Part of a small language model's weights.
Size: 14 layers, width 256, 4 heads of 64 (2 for keys and values), 12.8M parameters.
Architecture: RMSNorm before each block, no biases in attention or MLP, untied embeddings.
Training: a variant of Muon for these matrices, 258M tokens, 3943 steps.
MLP neurons of a small language model. Each row is named by its layer, matrix (down: output weights) and neuron, and shows model dimensions 64-159. Each number is 128 + 24 x the weight over its row's rms, rounded and kept within 0 to 255. Numbers have three digits each. A neuron's up and down rows have the sign that makes its largest values positive.
After each neuron's rows, "fires before" lists the tokens most often just after its 100 highest values on Wikipedia text that the model never trained on.

L10.down570:154114166118151124138132150115105086111189150117183146094091133126123115109133139088142124122148150147143138134132191121154119145116096157143161098160091138151127142138129177166145126140120084176169125145128124085137093104135165146081119134172142166129163120123125119115090089112120134094
fires before: " |", "er", "ed", "ard", "ers"

L7.down710:143141146155136130131120131099155099126133160125108174114088124117120121150138151171122111138145191117132158148140150184165142165136108135147137154145136145066145119168104150087103128122143150139150114140174116133109138155123076123075160074124156125150134121122138128111128119130117130127
fires before: "ri", "ro", "re", "ra", "ar", "ir"

L9.down194:150138150133132087144147135143190150072108120138095135130130106158098125131135079132123132118148103131107135085134142154145151171131146167128120142125109150084120148108076157129129136124111160125161104133140129143111135086106101143113092145158136132141114150141153164120101117116107154135
fires before: "und", "ci", "vi", "li", "ur", "ul"

L11.down67:108112118077105161149144142124117148136130127171085106112130152124124114102127163103115140135105102117143103110098174148120154137129162146139110094102111092136100092181115114092073121147143090089152155152152112112134130111111058091122145147127146124147130172103074138135131149136129149124
fires before: " to", "ro", "ly", "on"

L11.down171:148110114148146131124123163123121141119127118111163125140086141126112120112119096138142125139157130147149160127158089113128164101123107111105113073147149137088105137130168095152148138178123120121110165083138105134130153133120112145110130134159147147110119111156142142111113121123134110157
fires before: "tor", " /", "al", "ight", "ent", "it"

L11.down206:143165092079153150113121114112112075099127140138118121135079091121143122165165115143137174110186144113107115114159115143119181145147099158159131095125142147112136120086135098115108129163099136132162093144138111114080146128113116128161158150117106114077139088115150118144094088060126136151
fires before: " 3", "it", " 4", " 5", "3", " "

L4.down409:131102102099163166079133117139091129129131112111136122142126157154149118150163124107123169121120122124129134123086165158151135115144081136130114131115131121181099093075142085141152123141093153077131145113136111138175154123174104096127132122132147140147102125105168143110113097126119100141
fires before: " a", "j", " an", "al"

L10.down449:142151084135140124128131170170127140143129086164112072102126122102104165136103138158146174143150132134145144103133145153137126109116123164120141137133085147162110169098097132162119104169117124134096149124092119123144109122120120148117131131180128151124116161128141139145130120128160084136
fires before: "al", "ar", "ri", "e", "ual"